Weights of a small GPT-style language model, trained from scratch on English Wikipedia.
Size: 16 layers, width 384, vocabulary 8192, 50.4M parameters.
Architecture: RMSNorm before each block, biases.
Training: a variant of Muon for these matrices, 745M tokens, 5724 steps.
MLP neurons of a small language model. Each row is named by its layer, matrix (down: output weights) and neuron, and shows model dimensions 48-239. Each number is 500 + 50 x the weight over its row's rms, rounded and kept within 0 to 999. Numbers have three digits each.
Before each neuron's rows, "fires before" lists the tokens most often just after its 100 highest values on Wikipedia text that the model never trained on. A number after a token or word is its count.

fires before: "." 41, "," 19, ")" 4
L9.down1048:506540519487532475453486471430456454546455482466528590498518534499493558490474510483458505464583456472497458429507515609461549407549482530526554406463413506480595481548472440425402469492480510531488505443517612516579448407541576556560485531531463589521519542540481574554507450524465513517422534471487534513485456475458571388508529490528438438535448576367498569533487495567413401508502537449471491481483488484421546491494440548589521468494485505574512495467504553490469415522467413515584503385542494475501552591510496431444511479454533459461584509527467429428449444459517496451

fires before: "=" 93
L9.down733:505562576476422398473585547539480495580460469504563521445511546396542550460546522496413454529534548531457521507493494500541423477363504439501572581511562484613488469438482448498604470476583559497426474521523444559495492591527524481522506526538453444496493571473465531524524441523557416600512544479490553561554494582470465443517444490462567524594499499468478561519458438597521465536497469510528493416484515477534507576494576457553508478459534526472387490450472428431522521586425467411489466559599513476453483446581480569499434439542500585529499488474635494496493499559534473502

fires before: "," 60, " of" 6
L9.down100:487514359510421576501414443459491524550475492525473486424587454500606450602443448539594490451569375553524521435459521520444581513434465537513565510559578461498431535513545531524455390402485573481469495448489507541579497450500600477435484449390478528497484497516494477427525512593515492547524451561459512525546538552484451442495524528555417531533391553496559461516475495591531481574541546463456524537507450435538603601485481454502533565565530595474497451541577489529544412420392511544473574479473574485425534551522487470564514584560514430493508526471486498535590520450575513561

fires before: " of" 45, ":" 5
L9.down1798:497603539554422433605557560491560593484491467514476481456491532544485585459485441461499444449443466470494575506403511503517571610376523501493528588432395509468528613488467415483507454444444425403436425540545481485427577487507582477412465425456502463595501522478510575533514517484520443454450520535432496571466496532491464539594467539434447456504504542446446476617473501512521478440467518509491483490519498544478478597486555447509482414535500415555511640525486512469444438533532511524509495589533446566500578503500425515474526477555510578416455531464500420458477616589450475469

fires before: " be" 23, " have" 11, "″" 9, " not" 8, " been" 6, "'" 4
L9.down1664:529551525511506488469550456540480469432479472539552485493557461489509457444448486462465479536411510528478482480457427437543500576428510552476382447460582512512451550419488488443448551574524581494498402519615497563493487528556508525431446507238491463472448508587487524507466451436456525500541414445550485457546526426574424601511477404468471531513401611536552462456504564495495485476524521517435503450519527557468435542461529454499564464410546512434473452479591475503488546410477519485564540466508470423480539436468520601499576595546529480464516485499486580499467435487541406487

fires before: "\n" 48, "|" 27, "\n\n" 7, " |" 6, " seen" 4
L9.down841:528457500548461454468589485522506483574438489499492523470538502501441536549392521400611483413446431423476409467433478554537537497488532476432487470540583571471537528641528518504444504459574452531475440557484489508480427421487503594508493519569561540489512438536485491469453488482573604471460479420559509504445549483496496480442527534559540480452460450518561375418528502398546514497467523457547506579492464540496517570494515427410517470513464478532448428487520491500507537472471532587483522494536446524423439435525503456493407519546422593433603446506463551554444498389513441507

fires before: "-" 54, "\n" 30, "|" 16
L9.down225:348523546552547490562552497557456505513518459587516549469458509550495439508411492568518449432437462476553519482518496526508528491455475497483488517407424466439420444542557451536550496528474538440478576419530461376504511445561527481545552529562494553512496433486481468459527478502477469506584480521451481410476431493548481464492570536511500487437401429474662499444511416542488549501448538433479442565497474421448541481601484496536489575524488536456540524515510509520415435423520382498490450541485449503531501524504470504489510495475508504468513573474463494460576487533564409543

fires before: "|" 54, " |" 7, ")" 6, " (" 5, "\n" 5
L9.down227:469505418531501545521495490565579512430500509581531464397456396543497518486463553433548549475468463459515470422564512472456545441529490575415421528547469513436528470550546558511454461474373438411450489477482583449471484489457574461480521575639573531452521483477591474452594522570600546421475498508538429459546501551564467571453487451533376478463474493482532438572606455520533480400528475529505470559467462524518455555524437472496516450513487435482551403484426464566539467513479496469491511589583436486454504478422557480493427539501414440459535585398526558464552540462500519546

fires before: "|" 100
L9.down1966:494513456365547538578496550556510457525521473485465438469479492463424544421524499473442439487440523490490574460441447566516485420456510451430487437493518502455491524464439460589504458528511475532462556467537497589624486492468590573421467462485589455483451462588432512518489471496558492480550574525477484460568539383514456505706554535532417533499447516367409563469414443562461513502512458437486417580497581503492476446539552505546531463469512457482609483456535468454517575560521504426573554517477484534539544494397532537532491467541494502469554452466583467421439464420590473455

fires before: "\n" 25, " not" 17, "=" 14, "n" 6
L9.down234:550479461499562449421494510520577383539443527533558456514520553480481569465448508458501475424528500478569570499537473477492411554450526422524500515464469521555448540495496478521482498498516498519515513524531538498393469516456548629436511532523513503408529400521517498594590459411510425462520503461425555502528475433432465599569461502504545506468495573561479451531516429459424547616465515557550574487424660537405449542549489513485550546502419449535457424459441534486468531439494458478550521550467561494556395428520466487495516513511473397417547582577499500532499508402504550560

fires before: "\"" 54
L9.down826:458493499527544527430534546517489433501565550425535425454479458468489465556426433483535547466441455389449565571521508497459549474507542536522531548469444446494519536483425437580515489447487461466430530499418524409502518514510562394545454504525517462556539614478485413563451522502469527474496481469559500506503413462494551471576548597501460521505398467471480636426506453586546492446507482393411459535431456536556496551513490550459345498519487510412482515605477549524530519480479525542463398533468404445526478461595488483469532514548551536426500546522462521556552518536544572447

fires before: "-" 64
L9.down1485:521599551537474609434570464579520471430497451531494428461463517473548410523422486466477599476513433412441554504408417488478591475428584516541481502460555526524467487477467523494486493559527502550515478427510418573534600499550568490501494500513573492587561506385528496431449479454446566544460450549644489522431463508519499454495540460480463528472427447558511529526456518502533479520525447462566531532511408429499537466496479481442562612526455473482399539516482481506462537507558492505485437464505540373519569510498548454375546537520570463443477474471447481566557532422579569432

fires before: "s" 40, "-" 13, "=" 8, "ing" 7
L9.down104:621574354509556447428455601481511404543507532531555452513541429503500555553604592487471536527500433523559468527481438484493504471501487538444494555411457401478524497543470493576478566528493479440551522499506501503581594549469441501469518445441446439397448443462604467514568549523546556559464438461437579489489608505658445498476442486458452486446474515574566545533502427550557476415532426505468446505500573575611427388543473491639539480496570568489400542546521405475471460536483455477460452566507472457482549528530586483425446472489594562469477536508416556527476501490529589587

fires before: "\n" 41, "\n\n" 27
L9.down597:456526515511466467515428401544476507508497576520479568497457498495521535554505470449490526529558429520440575521485500525540525441466535460443468478578476456488452534409528446583467537517545431527602390513546512411553462508479511473439430513515393496438522425560440510510503548552548498475514505445544476469417419558484480513487524451516510556539537499569502503510531558578490513444553474567443541524503497513530457521482474456467510481455528476475530509567528492486506533581490467518433480554472548519479461467457484488638562549533600492527565548518541469455486566412478557504

fires before: "=" 69, "″" 7
L9.down766:494542572514479475438581440549566505500410406523585499477556567528582468547441524401463473608514510593569464502478455427499551479455495548533498549500496583506467516407500561478519543456438488500416485477540461515458513563470532463561484501487468523597549475475501525402476514536428456461480457499538482562522480486544449433360466503609410472537469459497453544523486503504599464476413451441574532482493529469490540486398532463422550519429507494547421483524594460458464475461511557493599516523457557510528450435465607426445460499466541502349518517493508460453466454442550492462

fires before: "." 63, "," 4
L9.down1214:411450496567444476585428499497413525517439508491518525434518458525434507507548458462551543495394468515533542435470517526512555511402459539520470480511463472429473571484432444560485502376422487470505471552437493537421422476557412491481491581479493512531424529478449445487520465440540464573457501515553502496480510414560558490440512451591554504501545403586517441500476553435525509475540519452511535552497376409593599497493522542508544493470525534445457499524386545579441445573525508499543540495425547476484464607548425462452492401552487618512492462551547489474557542433519489467

fires before: " of" 37, "s" 35
L9.down2593:507520582505547485484515458603530535606594472434476496528475521503501532528460509531482440510571550471535558516366487508472567525493475466457504495559539480501475530496508482506504475613474428499504510553468563473512453551569500517475460499553490509583463399587617525467470547508505517537411478438478529491529533476389489550431457454467458384437424485504556503625444469443487525529461487437479464527428407487413407429504559456479440604449605547555511545474511483556456480494549546448466486513496411524442511503482424523576430492468544550526471444563479479494435590469474451520

fires before: "|" 50, "man" 5, "nd" 4
L9.down2340:513501507397442445437451458544462524525439539453450497521534396504439540601429555514477498463483605443501512543443410529539490497465478527539563520334497474491491481490461525501538475549390511519551501547536422537516373503423557455501457478533469434573447525547513455606525508466428508452524509547451553483503459443495449437422447520443436458586543558458522529463479515548428497470394524526486443531514458476422534489467502488471471541504456429551541459525465410548617435465539532484473461507485457649474496506544472437555411453506459625529401578390583534519465627485449465415

fires before: "-" 83
L9.down1653:464576480498472548471440498478425497453513452471636522423549525451529476465491563345463490473455465498525484539506613521471448536514577562510463467550545571408604398555498514447457597577533526494453443572412472506519456514481497562500435465580501543445474528447456509446400516480568500531496483540457547472410456544488434428569488531483610477496566528431479592439350570551442480494506399529555484515500476555470471430486409532504515545544544512476525442527525601481532598527504421553458422463517441476524420424450538518558513400505516430452492435607534462459474477587475561479

fires before: "-" 52
L9.down918:447540581573508493429500495463568519481465460435538511506458478504506463620398438561479504515466497430560501522470546518498514520378487647478541602413500533493497542632461568524479500449435496469479492614509470460457531468556525520555580464480447556486476490415493505470484497439627563587438542532432478473455444582493431452390462521553486606525498514609385521499564543510499593446512440516517523438475562520446576503555422537479504481403557549466470456475467481550505488455484620547489461541393466516506492527451435500544486453512508487498540512505510445565579533446541372475

fires before: "s" 59, " of" 6, "." 5
L9.down3010:552503440598476575502536560495442394509555619428467407532496538480417557550474469499489460456582598582411491487509547519480511497448527352552524624455537522564474547488562588450444508528503437518520390496563523460442544500533555561483541546463475440481535541487513436493540437429447537518511518576544523480494468511444522549500437523541530422533557521551440527558441403523539516402521578479511407540496454568524532516513497539512474537405612428463412560473447591468464427510611467523506529565363495543513536610525486465493458494565579449395520465502484507511513497479474455542

fires before: "=" 63, " =" 7
L9.down1900:512430419426497500450514529556421444383436487508436465494551437562480522409426553440511485568504585464395514444554485362465453456638532602422493541505478556444503495516527461475594486553471508566439497563485463540519515540413560520504533499402458574457531458452525525526476485531445524458491540501534568520468594517547518499465564554538581512522480533550523517500497370501450524548510501597509492582496494472536407538415507593506561495440547434490564542521499565446520432535505535481522511467568479489575400420521542539448525480480569516532463468452531512499457513473520439519

fires before: "-" 50, "|" 36
L9.down2511:503523444534572532530532421516557389542554575506464514501399469392504547471545402513472428529432519573535474453448603466510412446530421499401574436504557593535478542446555419485412550462444487554517555457572554589459463493567534501543479547432551482484492456505403561486502485439517467454613473469537488586492486538533530463508512465526516513508437481497538524478523544487408578519563529521541549438447450480541522344478478518456520492453534474483565541461553542535539559537543454566478473420499421509380526475418563569424362516487501433451536477478497462474549456489428493557

fires before: "|" 55, " |" 16
L9.down715:541544534440531521570496534484507493559550483484522483596441433453552475460502475548499460481528472518458499425549539566430486529494421545418516543469452502420486480477464540573491451462521586495459511482564472525538544609518481475569538472503571477424455455474520494452463513509532482590552547469549509517403593518481513465522619552479483445465423481478655477483520440436482604460471540467584530485537470497505536380517465453449496550458517562544585422578525432509531508396509509584513598552540404520503443489460499558526487538446557349493469538483475505411452524462418544467

fires before: "=" 51, " in" 11
L9.down655:490474511483474451432428528349539446457410473411520414466461571488454498564483564436479499550385423461560488540494454460504502474504538505496520522493507541563577489543493564482564500432513490513487542485515420576460609437481512532535584492431511624544586473502503546450510416462500490492514454513506541536492442485495521393505447564499516532545391534537434468516520447473384584546476464506529520460474549500478494512451482523470476506493506499533560519539426542495419576469526582369480596561499548458466522372465595577439589545541464553491566482557497378573495497504523479411

fires before: "-" 80
L9.down1285:576478560500493579508401432512531414540449547555519521398465430498469481469503547467560495592464434543515511548504505516486514428541457467433495486419507454503527503655458468537499513438601505537539499705538488550518555521512579548521443516535531502400499487536583494505424442546486408471559503514538620493453556564475598451465438504487510565588446545537403442550524511512555507410549444556504454480606446468488526429448508506466440487558498482476461457458480472504478378492492471459588478528466532518472614498467506467567463477526545483490483535502449496525511531510519435498

fires before: "-" 68, " (" 15, " /" 8
L9.down1245:542426526463508438463507446516516555474450527459466503487485546507556494530519453504527521526570427521471552496407488598490540537529595404517535504529549475590473523501400563545508545488479504572534573404490422482327564490495475493446530530460466504491488539503590523562578524493443438537458430529527569442476528534443562384576535565551435475446566436533504465595462474557474568536564420533353536522402438521411480398544424567512528523573523446438477540534446562517556513542500474492536489559483495526458529486551573489465492524460495415449489516476539528551485574488525494516

fires before: "-" 54, "  " 5
L9.down428:465494581526498563572574468441448516451484532587575499430554511450413493500460505452489572569492439501467523401629433649440548475438438507525459464462480525452573477517452537418501498493516485593474510545455487527533504516470406527525462444561462548490547606430524462475386424525512536534551484504508428529488422517577467500490479488501524493512470547409537599448510620487494497451485549485419512499477567547451588395499534474562498524373488542507515440519474476522439455508483514467417513554525459578511461474575540503485528498566526498566540448509422510505589430544498443490

fires before: "-" 81
L9.down661:521493534556515620356451520486530492467490470511458496444487450373539492485492502391519440481556451525539597512520557481434504397639545427502471497526442519533611486564487465412427414475465568456513434525585512537503559473424575547457444492549508451513573498436494482591495426482509475530489543410577479516605419484458497522382470500501551544576499483508535556494569419492493572590537479509458494495538481598475440540525479537540487515510507493505486457488426502504524555438500436441448431547483541432515482469532482537480493428472522572488530467561431521547493560494536595521

fires before: "s" 64
L9.down289:483407490535477522495530453509520433481559408537464537496481577454406479448487383574515409507555470492519499516548538504483553551509521469541499504492518458494618408395526488575458493485497463555479533493421552438520513516532542513456537487459428601557509320484553572513522463457462500464458514490458530458484530527535407531538518488431395511446543549461437478501473528536471494437504588451445548578520434533476491484444520465542552473427570519449584510523526570530515462534470481524447448445430481467432549568551534507445510493497420402567466529448482495476554483604449570468

fires before: "=" 39, " as" 7, "\n\n" 6, " to" 5
L9.down549:562574530536557446452570633448497416487410512520534482434594471504493357407527525490489454528459516452495442602504456524415559481426491368506396527534498554456499489541517491478494487524446495449482553566534488462506499489541528525512499514536555454548495573522535560471507514472493474487533551500459427496533468501440513532497513474448519518552481465487518438448497539556555530498472420579488451481468547548489421568558533518503563536491583493488553467571379552517454570526542492426473492460516504445417566389610457535520440556604528481506459561511443540553455503517436487416

fires before: "-" 37, " |" 19
L9.down2553:637490468505487467489419501480458495518524509487465505525455445485509561493495420501498548467602519515511530561573525521422456480557521547392610479555556500492517523544403419511548548500412501534553473499509539490571478417527437538550526499553553472487520487431442489524427446514509554467571619502488495579536436496485633528631534543602458535444520348499426583502518439441369530459400450559516518492500456478508546462562496341556502434434498488513571521570496506541504540465496494534435501554518376534487531531490455532490442458542642438558503518527358433498553501438527519537

fires before: " |" 49, " by" 5, "." 4
L9.down2162:469567435513491414454434483563448410554442464520503536487549413577517513476503467506561517495589436489588526552497459482461539502460507568415450522508594497483497524606467581598566527544472541500468527569600517509465474509470467470512447533432437415475531472513526434442401537471575554498555502457479486463584509452554505415466504557482496521572471479457553455531650450486504581636447491473506558442463551461526483521506499559505510554450517501625535445444551439491563457514438568620490487489540513550430574439513511427636496466439514510493483550398526400551504444577453507545

fires before: "\"" 33, "=" 9, " (" 8, " =" 7, "," 4, ")" 4
L9.down390:509503432513454534475564488463521481464549489464540459504468443457491508576435465471544465579515488428457529443496524518504503554512514587524557506459477448447444523494482455479546617545447561380507552478508540484555402513578506532566492490588457441556594520325504455556604549474460528493491533552460501494511516507394519607448439493470531524483595452507362584468504469515566560487429475564566455430508482517542464501466536509551449592530490478483405504459500444515493574499535478463434536552457468459558449545448502547522593518554551563574497501407486452565596540458394622438

fires before: "=" 96
L9.down2858:556424464458517546488456592572470392476481528482531391527485415510466501514498506431561500521467507527517477444399460523501488494564536450451476608480538571498476446525449525579477545630574578564464581475502483477555551518453461529428553456572363527604499526453476425422547567487515386551499462585541511502530474480542528503437537449427560470457426445566576570587486501426472475466531426561436529452413446543453398483524534451459515497522551443538484518503457517442504608481554591464508473520480523474523495442530509533532486561423487484460463498540492453475521506470450476389

fires before: "-" 56, " |" 4
L9.down3007:468442539517536543532574462439492489489453558437398519506520488468544499431453480472522497480477513444490516501476468461492563479389560413453532520519467534524539438465400473474409490450556530525461511595586442472492489527543483531437423513463411545502550477571460546511536563517506517541574511516536517428432541452397498472520435420567427419583555442530437493478465494560435511570435496483564609419545496510455440425453451480513494515557440451444466521418399555515424429526534448542496535516492498506478564532512572486443580470491581517510586536508491470485555542567570520496

fires before: "s" 95
L9.down2921:474398529483561517418514547441469527504562542518562510574577462481540438399536469459511577444474477464499394609527450475545554490517542626525467560465489459459451431438596518460506601507429565443458545519550550447505499428500488509485445466462583501515516437493492466460536502436423362465460534471463426465478463524573496390569556485440478427421574420608655477507625427540471443534560510512512512411627489416451463499459554447489481436480585520461546443513487485507460520463506553511555432447481405417499483434489604466497492486478514599483504425472422425420460453485446425547

fires before: " |" 56
L9.down1801:539534450498519576520505404552557493541376611475569535515473503550437487528495405562484544629566544482483455501564500580467573474475437553502481512502528553480529510551578523531570526541487584555560475473448453455437424407473541546551502517490470569513478437517545614567481448543576494550509537559495529540426423471518444545612539506504596447544499494504485557513528480379581603557540499530455472562452450448524504519434457540553398525536536458541612579496514485498450482382533493491468554407566469576383485471482487509468499478540514531588460571472449501475540509548381445543

fires before: "s" 27, "t" 10, ":" 5, "law" 4, "19" 4, "|" 4
L9.down759:444492535560496596476475553501510537453539471545533425469571530511455479503504487468589550566501564547509480551519522551530474574554496512486545483468507556506440428530528595436499536463447501588444542373555522472507492525423577397564420416469573495480436527445527478458456461426483392574405519415515501441498482480514439572492426485538491493515522512443482476487510410527491488488407545547429491491451529519552480591492476466548482579408551534516411526508571501380541508490548525514403545588490475445575558477461530450401479539566430604622547481477548508584454428410538496401

fires before: " |" 43, ":" 14, ";" 8, "(" 7, " (" 5
L9.down2614:527405550580504594485492521504507519494481479587479577357486457571558447491393406478462522526505453457520466573420552466523404585589487520425414503464445472529466497401456469431518543510422511514461540493519509545430482521476492468431552441475509562501538517532524425521496485422531523506395445458559492477519493554517602474507556393518444465607490488448478613565426426434508412432494475534494479396484436534432502615481475510412512429575461488447473449522449509484518589420537571558492599427539484441517576444421527402487430586480489521490500486545550516459486531489443537519

fires before: " |" 37, "|" 11, " to" 6, "." 4
L9.down877:464509530496419552411526392576476580576514433532573520435538614458529459390545458470490500476473480485468495479551518468426522532555490500462568560570460403560487533516495491602462558538467586506485414481467396427535458460500532466545449456464536451459582470502532517499455446464661470510567552457598526501485445547544520482589519456523518536542473461564464507588499447464475433523468493513477454460486472502502531502512531531522457557441455457511509529541446514528503530547628537469507408444522535482550449613509431534501554477561533485490483557567483539426521480466476479436

fires before: " |" 32, "." 15, "," 13, ";" 5
L9.down1038:522498512542571482505434514513478468476487517440524488492491497583464501461533466490487421533432530581462490515459546544376501481496535496560436409501561483536541534511517436517378456563505493481540551535445524438595447563531562487444437520532483550488510513450417472602535488524537613454525495445577427445465511503496605348494400511578439472431461415452524494499457505529369504516522444535513483578553497473504473509463475534482505538547441407522498557476503458556446450501483487512397531489521441476581413498453423554482467490468534499446573470533387469471400533415534496526

fires before: " |" 51, " copies" 5, "9" 4
L9.down1945:461487509506494530500538641514430488595548525488482545513557470481485527471540511473541466589489507382408458496533424523493448496459525488547569536534514556574435443503512541446616481587483529459522497484496571437580446473555576496490534536498525521466608506505487523537491538537463427440513391512472496506465564477532472487481570438604456536494473513467481458503459480546491440621538596429542506442463499404540510440512517493405433545481530542498653467385410578533470583512513527409567518363472447464513439564525532475465518393448505530618468535413501453481486503490557530489

fires before: "\n\n" 33, "\n" 22, "=" 17, " |" 6
L9.down724:544448451585447538419491509410448491476537516540498522549456530467448431438550421436549526491458407483488515523483503468529483464471538466438543488458522481496465516454516487555532456522508389495463536567595527479476420496468462519468584445511491443514515398520422477572486436476488431546599483409506507450459409535515467583552415484532418417598497488500517401537600482549520440512478534547517523485443521446565471552508522545515442458467506506685515565475509485505471523473383493571487489511478663467421484419366402481522492481570530517470504471487513407460386509535601486518

fires before: "=" 43, "in" 6, "d" 4
L9.down677:487502470454492481519562504481429428524486565520554520496526513533484494522487479609514548470478595522529501509608557536483572469467501453503478497614515418517547424358507550514453447448583604492478533406442577455526460455453583520580471487492482436564475466491453448566545527496511439506461529511447441525483538598587628534502473537517590537527573550514570535446521532505494428451500509517478495470372445470608481532480546510515491522424463516509512464417487517467504507512528449442459542453439503430481453477398454475511374527540578602552410547555471525475490524623485463443

fires before: "|" 91
L9.down2022:511481470486401523500511460482428561539578545493455437517440418431497500410608534544472565495474422446517543471453466526523428487575398481472577420380550523499505476455529533477414506488492404441590565493480516467492437517509443401487487472476475455517523474609559533555518471525516530521452491613579484469451486527545551418525453512538444496534509540505588509465469521548545573470436558449543578511461579463526603500532436430529558482420500538567413590498453361487549560549502507549504559397469457552597517478594483522421442492548461492484537405468493451404522548500556415474

fires before: "s" 56, " of" 5, "o" 4
L9.down1618:433465482404541478421385585509572527533521545511448515477499539492493487492508514506443552438508486532492500463601494560467618501472475437421539486554455460505486474562462534470571436418460531484470529558469533529520491486549517474503541545386580431467545477453530484542515517467469442586467572539416541489464533505465523524561522496501384467518483544479582543534469581507491548562522457578460517520518472447563613401473569516471445505618564457418403484530473478438571518524527575567516586520426425498535541467487468442603423463436440552580353553462498551564569395559522409472

fires before: " |" 45, "|" 8, "e" 4
L9.down1718:525467618477474524498389453486468407432510489521504532380495392440553457530508420453538454435519523540537507485560443488435573516456484375484470504496502540534482590528431486435510579505516489471522534481530577462381557514435533603472497525511517579498503555440530588552587487425561440438521442506525465605520478503564588508404428408536492467500540522529497499441490499463548521439550498438436468438438374468492489485464506500493398474481506527545443494473529595444517573498463447518476445614511453469609495465495451541433546494455544542545456420588538529479482454549490448508

fires before: "ing" 21, "|" 12, ":" 9, "ed" 6, "up" 5, "och" 5
L9.down1071:442504460455428493501519470529478488520536541591449531588509494429545460507554554421436471491517490507582478499470490440594629509500527489526412596507504527466556525469510526492462436498559442461395481586507506423510473490435555464475561437494532588486477452436475579495387477559559541481532536501516558493546509482548515438507477439524570548479455511567543480512531595574355454491513441594471500535496471510536474519435529485579441473405522487607543521451537571567514580553459397548503471540542469457466516444538536476458399503595470521482510467504550512516517548489527523600

fires before: "-" 65, "}" 10, "|" 4, ")" 4, "3" 4
L9.down1096:530536465423506605488427515507502454486486492508523590456521580504581557420510534546486511442579507574445426504557510466423463492549550497540403447489523560498531449568544514521518468532604503499539615643483542529436530498478456464482519540493603499454541528460538586541541480438534384444545481416435542530444459450510511548569485470443490453495476515554428443531502496478415442499525457592415558515488451554471450519472520543551486487577502458502549579509517503377600522566518472548488493484558555538432474488480521518504572413483522475401457593535553419512515449551474570498

fires before: "-" 29, "=" 25, "s" 4
L9.down592:555542487461522460509511472538556452489500523581510518548496542421461366510554450422458445484595418458491481501486444526478484571528510523445504521497471553582472445584389532534508489537553631482536589575478396464478496431455377468552478618465478588403574565465486549531460579454475439440490418524447461552519598481520427544462592478517460469454589476470462537496488467475487571505506488555451522443549470474547537404508475534583611424484544577485497489596547573545553552437519516530524501538519432463520380511475480491395536454445537394367465433555498473477485593498484520485

fires before: "\n\n" 47, ";" 8, " the" 5, " |" 5
L9.down1592:550414491472446448540532612515548595535594497604495488497478539529516495435425599494473426437545411471538552479476549526476523394486531493552522520477496563504503502444510401435459533458428516518485493574539575494431498432549501462505426562558481473476436539631493516462412590459467480536446606470472537405616500503507561446479479456544512501513543474539535537475514531523436518419575498516488489557527446581557452561495537518537473535533542425494483506549542510475529481477468404476511430612497534491550462447496461503512519482504524532494558494555486480445492499510431557418

fires before: " |" 81, ";" 11
L9.down2751:528406495476442534463477450489560487487572529503444510415520570531559498561455421420472534402471466594525462473622395533527494501507485489564591522514568463460481457499503469473519581528496419518427548493471512451461439524396509518539552579568414537477545475515581569514548546525531495474613602531432463491595504557535446512518565570389497513544451554531599483478467570429619512589527434566519473546526413480483497519494612539605524420520435489552501448419506484576536464395440483407531443559467439443518489589511484538552342432445505504604493559472528495488459454479454458501

fires before: "," 88
L9.down1963:581494436443545502479506488438447576607477496486428442520473457522536527541464475572532533484481381572486494551414553461389435487545576541396668402542607573485530482529508546415514497553594484455493474548491482457427521539483522528480541551555457453535459462460407555453546500480535571446667475429339508509469529492435487509533475407497532444453472587487556461464525511465531501462570554446497487426507567512523470492382392460454490472431496533520505547496609505510459573546425464446532541419546423529468487513528573525519459450461482446509512491435477461469541497512452459545

fires before: "s" 60, "t" 5, "y" 4
L9.down707:434513501504483525347496512400483520501533499512520484509383540403514539590548495445537417463528477414523483479513476437553547553536430524559478489558406436507510554519459522483528538456517432428378529467463479577463529425578548463496552557486460538455491566609536484550504611390477434508572532494474451529473484472571484529479474451446471490446588528451528470404497523516456530494487455573450415457416415495592424523504462444483595552510545496507456485397530550476512594458537514481474528381372499459587555446531470488456566485515487467552502532587471496490487523416534444479

fires before: "s" 24, " of" 23, "ing" 8, "ed" 7
L9.down1367:422536442502527475508419589540514442529504519530543490597440508580524478550485609418510509410479437549533606552542432437469583552389509462514466547525397530505475504462461408461460544493490502516618534592479557519495441548447576508487526484554449471571520567430471574531464515445462575439495485508610452498466475493435493490533556416494450497467534497429504493527504498403617491546491391514468494529476485478409432493482527456490478554460530442567551491429528495508535541569534545507460495535488356558548497496460447503527465539511458496580476459473510481486526433515455560498

fires before: "|" 51, "=" 26
L9.down1414:485495492477527462538464461426426451512535610485487436476554481535486534492526469485545483533507473573506538509521517461525477412615507524493531517492457497505482501488473525405522562634543497499396491511521449579497481465532568448495530413492548470541516546519442546535557517455554455534538502556519430578515473532408492490522500513467422527586609550507500474507521491501462507528541514427497490471421540430541513528437496559452433448557531476514468449403483567393546348528508391544425511539569534384566525403487522523508475426546449605507492466568420571443508495488444607459

fires before: "\n" 24, " (" 8, ")" 8, "e" 5, " Fe" 5, " Al" 4
L9.down2585:507526456523463435527551485591506483482525526461460519640614461528477442531515556529466483451551439516474416456478466455459505461458418494587440500585473499505467515480435503521458483505524501442480401513487531524460543494520535433524532500505505524569451451371547552489430486444538578442515551459495469415483567434527541516546497447531577434489525526596483601520547568555558437605573512419596463417569532513588443576549557502505480587513473542463451534561509480451412565517491456453479523532579478517395427527404535466525584509490508494453479536560550494518521476496549498472

fires before: "-" 45, "ris" 4, "do" 4
L9.down822:540408574529506417436492471450492458514500600496485533514518430518536485509494555518514511442567517515511363535606563532530574477521475492387485563502524487474503546578498481499566489542465492546502500527414466505534436547384496437530470564515432527504494527407496537515495479517488565493518457544447578454470580527546497466514524477375587492517396518448521581528510551548434458533487454494465440385440517532550472507442472480520537529465637581548538491505436365470453535416555583516548497514536581512573425528431510493481536503515437547506412515470501485547603566455539569476